config = dict(
    n_head=3,
    n_kv_head=3,
    activation='tanh_gelu',
    attn_scale=0.0884,
    extras=['capped logits'],
    init_std_qkv=0.0345,
    init_std_up=0.0345,
    beta1=0.9,
    schedule='wsd',
    doc_mask=True,
)
MLP neurons of a small language model. Each row is named by its layer, matrix (up: input weights; down: output weights) and neuron, and shows model dimensions 192-287. Each number is 500 + 40 x the weight over its row's rms, rounded and kept within 0 to 999. Numbers have three digits each.
After each neuron's rows, "fires before" lists the tokens most often just after its 100 highest values on Wikipedia text that the model never trained on; "fires on" lists the tokens most often at its 100 highest values on Wikipedia text that the model never trained on.

L8.up1254:512495512507499471454584540514495489504460491460518513482587497435555530521489464409509459480475454515501470513517489505498586530489472434427546468504531545493518575529530504516488564578565507499465471482503561514605539474507436490573472499492530503541430529465476649495514633506527550574
L8.down1254:493506492479502446438482469485535477463514514537506494465544508555424409500539456508521485615444469547516493532443491525515505493562512561565501518578489512483492482521499518520503512484519599493537537513501473516440518449467464569473488441505557477432503471467506459509515478490526470513
fires before: "2", "1", "0", ","
fires on: " ", "0", "S"

L9.up1452:473520528493446506482491532471492397381515556469404370536520522515495453472499509426450483487550512529513455492553531499473470468493592533531546503542473514442574459496556518500499514520523504502444473490474519517510552550536534509502551529522531516454437561568485433578503504537538499556
L9.down1452:499489484576511527523536552532492523501534497589408488476441552540481499560572456455467526458485559507567499403568513536450526472553548537463495517493557524524502580549506573514421512511442523443482478408552532584531498546558531473455519502514536507489499435502486506541517486568432433528
fires before: "-", " "
fires on: "\n", " from", "==\n", " acc", " g"

L8.up1495:574460521583533522446496430437463510483445563491479468531486498501501504479497494410474437442515481515571466531490496468482502486528603492512525529553515495466565514543438555521475437505488396489479531518526581524469556463509487533458496535499512510453513579501482451542516543489465541491
L8.down1495:503512458520508502523528516397451530525479570504449461523461480489510524479470503460531494452498516484485516474502524466441545528456553524439494562532550505509510547561455580582502476556495454508460520530473563503439509495489524490470507516463569428576501531506503509509507540549474511537
fires before: "-", "0", "1", "2"
fires on: "\n", "0", "8", ")\n", "\"\n", ".\n"

L2.up826:499573538517437467442469510483458423454494522422410458566486483482526506456473560485535557485485468488456508499427388526526464525469460491489503499528509502490447457503600496516453485501576500525502497500540509465539532512468500491535480534411550492525479572496480447438448540536471516543
L2.down826:490491515546487485503528524466436548477595543547473515489476475488499508478452540436459533438547504533453477514493516493414530449598530538466516451536512474484531444513538458502509484586481496529478552502556556510503477499451435535400486432513446485556464528486526520495493504519486493514
fires before: "-", "|"
fires on: "\n", ")\n", " |\n", " was"

L2.up709:545521478474436533511461510498499502377443513515505441563521478529439504530553578537509413538457454535518463510571447521566498547433511479444477498472486517477507541509489497485505506546608511480442472486523507455533554555450489527474412576421562521458489504493499537466516515575479499508
L2.down709:572493529541556456405425457480493549484528494542455484363482511464514448505477519509454534493570518491417470493485511514594463539541515529402505485503500545529486506527495478446480467588523491501444514536629541469536546476492527516485458435515472475521536438552493508455462491525533495481
fires before: "|"
fires on: " |\n", " =\n\n", "'t"

L2.up30:535503530499482510448426530481477430416496520507505441482551492502576526470486441551509507455488460607573477545398472493564504541521547489346508519585509499474437472483527514439495542535577480541483499488512493483586494498483507525487502521493595519484464517543426531479471597512495495514
L2.down30:563500499470488541537521518556540552388510567415422505530548458486512521512484478593554433534439484525499551492526448488437444536497516512509511524465549485465493437470547532450512519523549578499507426480517472519508564536496534444450540487399476501513504470481499473496562468486588583514
fires before: " ", " D"
fires on: ";", ");"

L2.up201:500542535496469526545453421501499470429449556509579432532550432465548532491441461510556517471438471514560508481517448553538549439449538459447503547513519501487433453448472591482487452520533508515476430511499533521510525485546494521468469467407511476501471571473514520461530541517483538543
L2.down201:463406557529471533529515508441450528492461586454517458583452532505436508488422535470532475498514556477469469513478488523430472518560524495593499482491565506508497466490463559491566507550533493485507518527566495529458511588502485490513495434502487493565483476508523502500557480530478532562
fires before: " ", "2", "1"
fires on: " |", " ", "9", ";"

L3.up1082:573505549511480441510475533536532510484498491538532550498539422522529467520530483390493504481489522442643479552476438511536556504485578429465525573516465473525511443532429524392494547510499467534489501472506510451507503503482483502499477499548522454466417488504522510476523481465515560413
L3.down1082:562475422538524521473468451521515474507456485520464467531563494476447537596526496450581541485516511484529408488456545496532483503480624474513541524529479401510500479482411565490475471469487552485479457461525539481567505423505539495491398533531460493534461467464558509515550499484500537503
fires before: ":", " by", " |", ")", " –", "ings"
fires on: " Rank", "(s", " Succeeded", " medal", " =\n\n", " place"

L3.up468:497525522549466502512465500484481461435438515557525482570538517460492495527512508567544499533481481513506540518506500589540438508526505539395495505522505507518485517460486553458556472565514515538444417432527512491488505533511514488538474503478553534487457549455490482465533457471471481569
L3.down468:460492498455500472517460508550489586490491456468541546459524572491502512507473492548500426494498402519481485476520515454467494454496487554541489573493435509491511516454558497541496464509461499482408526485505529551490504488479476443438485433585517499428482550485472438488490548487471523483
fires before: " ", " D"
fires on: ";", "|"

L9.up1439:479429522461484553487554494450539499501464552511489502547553499533470491441523519496524530425409532480557484497505516479522539495488579555395488505427558394509483500457495498517510507518510512573519464475469551512504535504467563478464484483436496510461512524434501458535449520511492453547
L9.down1439:507528466523481431511514544528473503464521545499512548495518551467508504550495481488447445511520516477428535459535494487518495506476486474512499566547460509500508469524512526502503499570487515456547464485537487501544488501396430484488459490538512507471549478513495481507487510488515530451
fires before: " ", " |"
fires on: " |", "8", "1", "4"

L2.up26:559480545528426618482477573420475469521490521429536517502543488510433467546459516503536487486496471494446434522490486497504506473401460541477420516508495522460531560454542504430521444440647512467487466483491524498563483494565558554494506563498497511467539511427456481518555512520528577549
L2.down26:508493557510529418468545525423424564433543464494525496443475576517485454515519481507536504498578532480490522514499547490528492489435507528508450406500471557480502466473555463502514456509465473541506488550462479532505526481463490526496538454523507535526527514581428472513522534457566483537
fires before: "|", " as"
fires on: " |\n", "|---|---|---|\n", "|---|---|---|---|---|---|\n", " =\n\n", " such", "|---|---|---|---|\n"

L8.up150:535493530541448525453485532489484488499464451456466420542491461483435509550464469459483505540470552460471439448502487529513513519514558531508563501581627479462533516537464535467543505541532526522435456495504494496491507503450515503502470552529493503535453486480525556468476533486533536592
L8.down150:487514462480533515491487474478503540496475463521510500472566536474469471526458490468523517536554481511447505476480524470495417567465538549423488514491497444488499505497480547442493515475496527496546523477450447488528483502548570483447530535523612532465486520536483568457517475551508563533
fires before: "1", "0", "2", " |", "5", "4"
fires on: " ", "1"

L2.up1358:547512526579475496594481532450504509421435535540465498577519492485488496519463518495533524462467460495553526487509489479479460510512519543493480521620559489510504476510517559497506460527527478523468459558470515519477564530455549474525446517457540517528456473472479449417509506461463505501
L2.down1358:476502514496575420488470493498500543565509499553504468413516505506552464488534466443474469487580523557460473532472573459514551495587499591528579528490454466476590503513483426452500486512468457498460604437497486501513481483477451519479504427543441454484519556492511494521473537528483464541
fires before: "-", "|", "=", "==", "The"
fires on: "\n\n", "\n", " |\n", ";\n"

L2.up745:523540583477489487503535424509481494426512564451592490490411430487495475512532491536447501604494467485598493540523419459522525489423541474484485504523489553497479504484430521516521509579543535486502550446467544522487465535435420496487541540553542488448504558522428487491514515492514487540
L2.down745:444464490529477467494505478487427526529504524508491536508515463480444512534588543525512606470563531525475506465461490507498520510501402464528538488508492505517533444528497487485462426458499521562466440496429466456534542502484464465488512526576505527557466503537479536480513456501464518500
fires before: " |", ":", "ings", " League", "Career"
fires on: " votes", " Rank", " Votes", " DF", " Country", "\n\n"

L9.up251:517502413469492541631537339472425584515518435551452484468501436544467520462453518550503512489417472468476470447464459506561511506428502459506476537494458492522528518489461448504473469479495485485505463574535487475516497397519426514547474542489455467491531543408582482551459536483448487494
L9.down251:480443486550507538520475509582534424559552557455402482538460474517577479527574493504560461467559463501539532493539484440521481508553542492520580472447466564532497512486475545490500433489499484509524505508505487511474461550449463573540426429486464562511459503439512502435505564519466478466
fires before: "0", " of", "6", "5", "1", "3"
fires on: "0", " one", "4", "5", " D"

L8.up770:496501491512475568479509393447504472484477545608471520514453515500580447478473487403492533501544476469467497488507461508484515504435536528511511560480546544498510567516530494436558503539455505423474488587556510461467577516515495557508501463520474467481538528491526470451441510556451454453
L8.down770:549544504554477512544436507502492524542454452554503445517436456456445550530514627539562489520571432434493458496468527448517481487523501521425492475435489562491520500404491502491539454479485553527465437552495448449504493447474542518469519535578476482582527490498499476465457460528427422427
fires before: " |", "0", ";", ","
fires on: "0", "2", "1"

L8.up992:517538479498509519490534490519500458516479508454535472474520524450464483448497449457547444525483492506502521483506527499534473445470595440448468529511532490512499555491526515452536511541530471470575519467567499501516615528539454477507457509519487434518418507483583486457431512578531549484
L8.down992:527552518496519462551472481513564516497461551562577524542583456508541545415533509411549454505500501537510511541448394581501527514528501470567539498467529496410459515507480529587511493459496502489453560530485460454548480503424520515461539535583511435458506467440542541533491494535495500531
fires before: "1", "6", "2", "9", "7", "0"
fires on: "–", "'s", " of"

L9.up768:516549460512462497474521509463537525435443555431455452524509514483491523473536525512459410501503507534553572482478496438518470536464502512530526466553491494468558525479565591420501403491473482509454542533526502449499512519476563507512482434531570560554492525508491472557548554503477536521
L9.down768:476494433395508462516523575543461518484540602487487553470536532480546431538562487573474506513510532485533561498513560519512467542495473544497459415482526517528499556564541479544504501522497529557474490495522480488531498558496508493442460517420530451503470521511582419515509487523526475542
fires before: "-"
fires on: "\n", " been", ")\n", " =\n\n", " f", " ("

L3.up882:455526534568444451526528557499493476518482536451413519455515499504529541525494597487540530470468487495466431500442502522496492499486533513526465480551602492514482473474537473529472470548599444482489467495527527475544463472528540470438530520453539539552481528514483510475489504483529617532
L3.down882:444520505535543502475510442462495482423505510511486434455396515447501524500427484483489504499545446512549511437521506514444546547520444520495518472559534486462474448457608464471494532510533465505483504468487501522562494540455530489498490526510548518513498501463525535524482486497419568550
fires before: "-", " a", " an", " born", " the"
fires on: "\n", " is", " was", ")\n", ");\n"

L8.up1109:542509522498516519523508503562473513483539421486467520469540490483478470452504446520567550517540506516395461539520431544485495495455542516388485473506558541429565538476566499391530569571543544459457602424503427508474534522540501504545535471502566538424511536489595516541513514507457516491
L8.down1109:452443498478459467501505539526478425508520608505437560484510480547515567533462564530427539495511463427536499451481530458525541500460446493448491454565445507535489467522519490527479457459516504532467557518515543483498558461512484498497514493478484488457582508540510400422492504511476472505
fires before: " ", " |", "1", " .", "2", "3"
fires on: " |", " ", "3", "5", "2", "1"

L9.up1529:508558487496520504591482506543446496555513535511484444461533438458565575518472531532489470515466503495537484530398429467466579464497477529528568508531514494445485431461438517502430438481578523541541492488505526483479487505461535518507469532459494455511448484533466503499519537489563529534
L9.down1529:401508498563481491580516407477491558495520537534535458541544484444498548506531501522542467464479531535427478447473474489504490517500435485516483518491488587499499538526404512563503385468489517548469511557488514527463480473503477525491513546506468493502461445477532583510551544502470558548
fires before: "1", "2", "3", "8", "4"
fires on: " "

L9.up822:458560476492496516545504494558515588445534524488538526521451468492512460445457543514499490510465479540516460519444464546551558455535466474504526534481566556485515477510442421445546497560455524562444445499474570581499483526471497510472529499534454497497518468515517471453486517473547483506
L9.down822:550436517483464440514463553525523494557465522499559517469508554396478508512484405520567501539453491496491524583495585500460463445568463566502535471458542447483503566557500471542511517485460504530489480478489509488495496536494521471494476500427465550487428506521587497462422536547531396475
fires before: " |", " "
fires on: " ", " Party", " a", " (", " the", " |"

L8.up1090:535487487534466450497569517504501586535498424433478525475497465512517489491570496497528540461463499431493477470479441478478523495523503546434508464512560480552485474500482498405519537513541450500440570439504494519390622547497516473503502502557482554496460466487482554518566572502452517553
L8.down1090:409556543502500556481509448536558544505506433468436538517490524514558503422413537472487444544565508445529507508513520439509457524500469527515547470503474519556518492468463549403449512472475460529555488387558506525631598471532429460538478463466514447449544533471490568441469509565451548468
fires before: "1", "2", "5", "3", " |", "7"
fires on: " ", "0"

L9.up608:522463505586514593546540425454509497469476495478528443451467525465494487478540564497560436562496461555543443493507436525487430466461493464462499539478585590489502527511466517458439400484520557526499528509585490404552562446557527509468424526562488432501524487503516504451475579496493512496
L9.down608:486443471490537486573502453529509522499516469547465482527416529447538429446529534484564530476534512577516474528576470468477538459521525473469501524411458444497475441483482450463451477550452447522499509459520503474491516513509487501480474463576511521495499475523491475410498520514508421501
fires before: "1", "2", "3", "4", "0", "5"
fires on: " ", "1", "2", "3", "0", "–"

L3.up465:536510536520500485506485615548466495400506491470481464558510538545496492471504475505492351493437519530567479481448433492514465504554485519454542421553513507458492480552425458448515485518485468551502496551508470545474474524457491526436565518465535533499463481519461535479439504592474481497
L3.down465:505457532479456520399556454486466470576521506491503491487492479551515526489447540498463540490479485427426452618462503541488449425549415476557530485578479478479551474491525498501554525501497446481497524559496538512417545431520454498543539459527461417487519497494557521476496532516551491542
fires before: "|", "-"
fires on: " |\n", ".\n", "\n", " went"

L9.up843:569472485495531516555549490616472446471416502502464540450493499534501582475500489531482482496452467511465480493488420476444554523406470480512530461488608510476535494483473510503455476493522485469479505515533530566516496499459489544500492498491552434436512535541478527538586568462485537521
L9.down843:538478499473503453451536528512553408465564452527496511532501535586499467554509464426490481462512506530498392509522505531487480480509475520454494471518521476544529477471513464491540489537425491531497460485443464483532488478519458493434487531530487478463549420518559522440470499507399411518
fires before: "1", "2"
fires on: " ", "el", "os"

L8.up571:513503569447496570538530389436563547532519459506468507499524449443506484517513592483465516445459465418516498479471512526498534518495461498503518529554433577470433437505462483482444426502560592506507526559540489472536465466460517506400533555428552422549532507459490534529542568471501482451
L8.down571:528510473548451498476544492463500549552534473536512495463477465439485598551459526486535475470495473508416579466501491478460450492465566488530490501458528497490502423509539534546483412522466398451520578481504492460460597555539586474513500517523543465488486418513516542542590564402476491477
fires before: "1", "2", "4", "3", "7", "5"
fires on: " "

L8.up556:569547476494509495535530516520504517540463561537477540599532457522636441526526517563457440507529466544499463548515474588501506539472438354470550541489424486499506493504474494489439432475527510518451489452537553529558548480521476519476505525513533522500523588531562523562543517507558475495
L8.down556:520473581536499520430453557542494501443520422562468433489495418531495505561539482501487553536505551541484473501465512504560478479587602531534594521505482521492511531485451482506492495489545489560433443413533458546498489503483492500515463487477494444565461462452458524416505478470497563526
fires before: "2", "1", " as"
fires on: " ", " well", " to", " re", "ong"

L2.up164:581521543527517508490530443498516471506471555519527486525482442493516486517466496552492516512520440502552512466524482437573529570494557539425495529557515544501510528539514510504523473591483505558505486449503512522464530499477509568535475473463545506480490512552504561446485509454443526508
L2.down164:492537496524546490464547565520557586463478474553563525480494507525533529554557464520451482481515511506475475497584461453572498459545472529526460494439392524530551475502457460555449515512428459417478546483542547467416518508502494481460492514547548525457542541497502512480530487530480508488
fires before: "===", "|", "==", "=", "-"
fires on: " |\n\n", " |\n"

L2.up887:554548521548549501513480437430527467498460494585490474578484411480524482523516467512487499479438430476494551440454472554526530515463536473437509539488528481466448519507530554485505470496479480515502444494489516537501468444468503512565497464515549435502436515507501395359502530460416523582
L2.down887:498493474534572458458527496531456558496523542600508462428472523520513513550553517474435507527517493556506498574515451451462534535523477580523497485471492515445548498510447467507527531472474467525427544402518590474497485487490438507461491546549484514502490456488450497510492537492461490495
fires before: "==", "===", "In", "The", "="
fires on: ".\n\n", "\n\n"

L2.up1378:476466551511547489486471428464458457465472534513636462497540542468492519457508510518518443515504468541539372519489448523540579466483540435493530526507552504510439529418477523493444480559485489491539447456547480567477454516529554539538519572505526488478461510477461415416523519474490533500
L2.down1378:555547529495526434533474512494408491489420483535584561479536467489508481463466392496546464490497434518491475454447507496530492487435501425450522468491478517527539544521537506490433525547531522498495496486536487508501509642473488542544509561428514533476536579565516472489497470541525478473
fires before: " "
fires on: " July", " December", " Act", "=", " February", " March"

L2.up1008:482533532459501438563474398490491530448498520533498472519580480408511522482469539494475518437502440475545440476463536523533475536489538504485551475546603545480455435532482572500504532519507557513437513474510521572483529490443469510549591527443566483561432523496464554418503520523505540510
L2.down1008:472545459561525461531483482556475468505523547563532502512525514474523504512453539547455519507415516477490566492467434505468468528505501500516498507535440526507457561502439559500519520443500572535494449493542531531497499442418513465527512557541513486482496474524516626539565482475552490538
fires before: "2", "1", "5", "3"
fires on: " "

L3.up1358:465524521601485475484501507551457519477527491505479419524466557562600530482517471482493495501460442520495466513366543497530490503529492512443478481644458581480552494472578549459496481483528500515508478537486535550559473531485517478478434508476531557509514486533470405473432491480473451494
L3.down1358:445537455531456469520590522442520479480478515504526528546490543486496501543426515498523502533538526482490516509521522519457428514435461475467489488479498519508454550536519483492482554526560484528551478543525475589604547519510552445490472497581462513471431548495521554503415495489481506549
fires before: " ", "-"
fires on: " July", " June", " December", " year", " November", " August"

L3.up147:568608568457373450527464559526526505453497499402510516484427445515496500492441467494574484532449517427564479517487452468533546450502512471437525472513491563468553516517430603424503542495485559481512547488507555520491459499485437547466490547494556476455504493547468547428482445488460479545
L3.down147:420499423543515466533506503462478547450477555497447545522524512511453535525558429441580513439529529523377451502410562465487497475533536398542542560506477504502521482527497461533449471503472436415546575491581534531487461459474514447478511529476498529521505517504489510530566526431463545538
fires before: " |", ":", " –", " by", " place"
fires on: " place", ")", " Bronze", " medal", " Preceded"

L3.up374:535582457486488418496493516508503452433448507502448525544470412528550493504474413544468462502480484488541503517506478501512484480514540499462478586511497444518487507527547572445529469525469415481518454559504523515479477497522484536585468513455520503444457467608495541511561535489470549454
L3.down374:568496490483480469489502572464478470517449510527476463485556563562596524513523530555439514502510513398583549576559449486468516484506503542532506521507496470531511514514521503529524474537454416525495568456514449398541466431476559512504478474466515479538546518511446494491567467517523440517
fires before: "=", "==", "===", "-"
fires on: "\n\n", ")\n\n", ".\n\n", " |\n\n", ";\n\n"

L3.up205:535546534525511456463504457525504523482476499481381448515448455490529507488507509435505473520497453460538488470467424495469554530531571511550500571516507526498552529533512519529449458542583454500522502465529499533509478491467500510587439479484540468454500470556461503458510597532463533519
L3.down205:443533532470522511480470539466490506434483501518534415481493519449614425558503518458494569422524514506587546415539499497476435547522536540519490573485484468448521587535472508570439483569470521492501478513490513524514383461502555616499506537567511472491519493502394486504562477511441515524
fires before: "==", "===", "M", "The", "A", "D"
fires on: ".\n\n", " |\n\n", ")\n\n"

L3.up934:453452479516463492523468447460516538415448504505522501617574543444485484463513472538547464509470480475563499499519460493554514514472526440462492506452559486492466531436462532428485413578547524493447399405560507531478517514510534534486477517489578491485517540439484508471595501486507492527
L3.down934:461454447470466476537456470506473501415470499479547550571546505519458482523528461574512488501516473498477525496500483487528490481500545458504456525459417545506487593476489512535506504557581529511543435531488451436517492565517535404508507528488505454345504553466472427474547546508537540548
fires before: " ", " \""
fires on: " |"

L8.up976:541528491484464470536531481405510510490399422488442487501500506529502463492498460500483501442487568504487470488473449569478508500468504524382541505496490520531519476463486546509523456509501526510558467458473480493462534478470565467515479515466603515495472465504547497541459516441478484508
L8.down976:502391524498520428506503591573457491526522431480483526456514462480552496455518584483539503577489490511501511519485522514519479505510512528491435461529491533468628444461446491506426563504533547459490495495453521522467521495492586467495518507520508466464527522541485417491479520528444546461
fires before: " |", "1", "3", "2", "4", "7"
fires on: " ", "1"

L9.up10:461537524509550428555480524538494525546526489524483517552628486455534495487446558519466536548531481549479534448470474537471468492530453475494482539442476520442486427464492527491335397479521511484477460542478522522471563464459550564504508499518549489490516485476480496522503554476539546577
L9.down10:471517547496507549566505416515570508479452546523597492494521507529499524480510529473483489494530489544504552582475441556521452571482415433535468442459453539450479530511463472500475534520562504559516535479406351508520464508540494455496515568510446523420504509465537508461483473484550555457
fires before: "2", "1"
fires on: " ", "al", "j"

L8.up385:519489454409541548487504489523492420501442457486455515494463531487550506515498406556489357475485463469524448504505482567499503495507510415486503577511451514534572511456554489487427471502483550429494468482600545526513517508506551479466520537497565472424534564533550464518556504460521515528
L8.down385:441502484507610527421442463488546461511488470452544541492477439515510444504523472555495484538516530486423494524516559515543462542495459525528478499548451458459423563514411447540449552552450518474493502563581380512548456533518498497438501504502489487533497551511501454448466509465588482482
fires before: " ", ","
fires on: ",", " August", " March", " December", " July"

L3.up537:487461506486474487567486414543556491496505586521413392528546465468522515522502531454532515464496490520504521458507528494533593462461485494525542528574520514511519521407469535525439456512561444471524523479535534513554528488514560465573428512437451499495506477512562483500511569480576484533
L3.down537:499479484536471479572532544506500452464490506429470443525571460453556562555508525543539489505501473505486464514529527504452572518500519381502554568542502571492446524457473468474458440520577425463540527511528453509520456431527528475514455625404514506597462531448491569507542468566566578508
fires before: "."
fires on: " St", ".S", " Jr", " Dr"

L3.up837:480545500570468475572520497526557516481515510588430485508544505455480508523507501494453482497516494513548540473507484544470504497478483467489543535550495466529571477429480515537415472484496406489514461496473474496519486535535518452555425530487411501508439480548561511455519526506503497472
L3.down837:493518532474483441541596532511459531457520470431501475469472466536486561488477501471472530474489502516499450474552536529508446508470571498490576533514562498492537555513424446505472483492547421457568483557535479492573435507522550410516451569518521557530505531450510527494541375482543549465
fires before: ".", " |"
fires on: " No", ".S", " Jr", " since", ".e", " Co"

L2.up1086:524490526510472490529500458470493508390472535517503456532570508475583535466503413517609448468512502517519468502508427556518554494480587488390514535448525475531463492452503546539498462513563483553490438459539561560515461480492518537541492527453569531493513558472520493465559538534502483556
L2.down1086:491450546538467524552558508457437516428487594471531504513542529479426502527430511557565474410477501476456558471496481511462489519488535473559498507491583496495441525455520593468518474543567509519611476533561463524505520574452513479522520513448476505465503506540440445500568570508522526530
fires before: " "
fires on: " |", ";"

L2.up612:473513550518500455493462472506480484521420481443566480502456509556502495514507442582531493558505456534482501526481478498573506490516553502450457517521577490488528518474543581461493536543534479525515456503477496536492508514560606561455391618503573478511499422523538542484465581501433537540
L2.down612:513461474489465420384538519552498531543460440467473555484536512558553487513495488564475500459552532538473473497412492481495489504500421543527551415506510545560562483499470478507448529517510524534476554506560572489447520470547540523501479540573564501491429544532519522537412456513516484508
fires before: " "
fires on: " July", " December", " February", " October", " November"

L3.up1201:456541574559515490500475490491455519495446482490553446492504517435584500493505499534494411476441448536547418484512466474532508501463530541470502516539493500483524527462465535521503486559585471538489462420546559560566565508449512501471465441450534457438506539472495437449467557511490504572
L3.down1201:487483453526509535519478499424456543502500528455516493520539501564450504449546478467548447500492576480496530403490462509458496483472558449429459549485486538441509491551439546465472458503588513480487516453507510607519430502534498449465460444536542497470480508420489485585532514480489459512
fires before: "-", " "
fires on: "\n", ".\n", ")\n", " |", "\n\n"

L8.up440:485588549404512484505530530473518526544486453440481492526459463525490496516477573531514433400490506514486503524444531532603533519521524459530497485493470508491525510511509515416479471588490456547456394556559514525516586527467522512386560525502540525523455484561551549492500521496472537499
L8.down440:423497512569627535466450513579518528504496519577461498488483546490488485499462478449530552524564474562450516504563547549426501545515509493505564515562472480476450471466464518465499499520587448515545428457533486538512415529485484558539444477514585559466523499498511503516562457521464516538
fires before: " ", ",", " |", "9", "1", "4"
fires on: ",", "1", "9", " ", "4", "6"

L3.up1029:513558529548519460488472536492481505418438509565466484553430489491547457462456509510479484527472458460582436449541466472510520498461545500499459551541452526546523551457571540452522501521488523518487493477508514482479460562485488560465492496554563569450514494479489459498499451488445398478
L3.down1029:470439479463494472564497518458408478529430521455512506572507532456477440491567477533501539528559456469421417496471573501474494426493470470474478481444470483532511417516540453555430548501560482531464475503458455505466514520539481481522546521502489460507480517499458506529503434480492454551
fires before: " ", ":", " |"
fires on: "=", " November", " September", " December", " January", " March"

L9.up556:584496496485482493508509541566485544557448555498490422499497505501492461472517495427420581491450501512539512478494513531505526449470508479525501455526543456525484511525502551488477479474546504454537504505551517513486489465461576519459415581551583540574498451511546506564501464413470562449
L9.down556:514529482512393437523512519469483435472513452506525583487476455493536493489508463493476491517515435453508434515433489533498503568501484516483541499535572532529516508481503545512503512469461492517470532522512532571530514493470511510442492553462508444467492442531486459500516524490519410422
fires before: "7", "9", "6", "8", "5", "4"
fires on: "9", "1"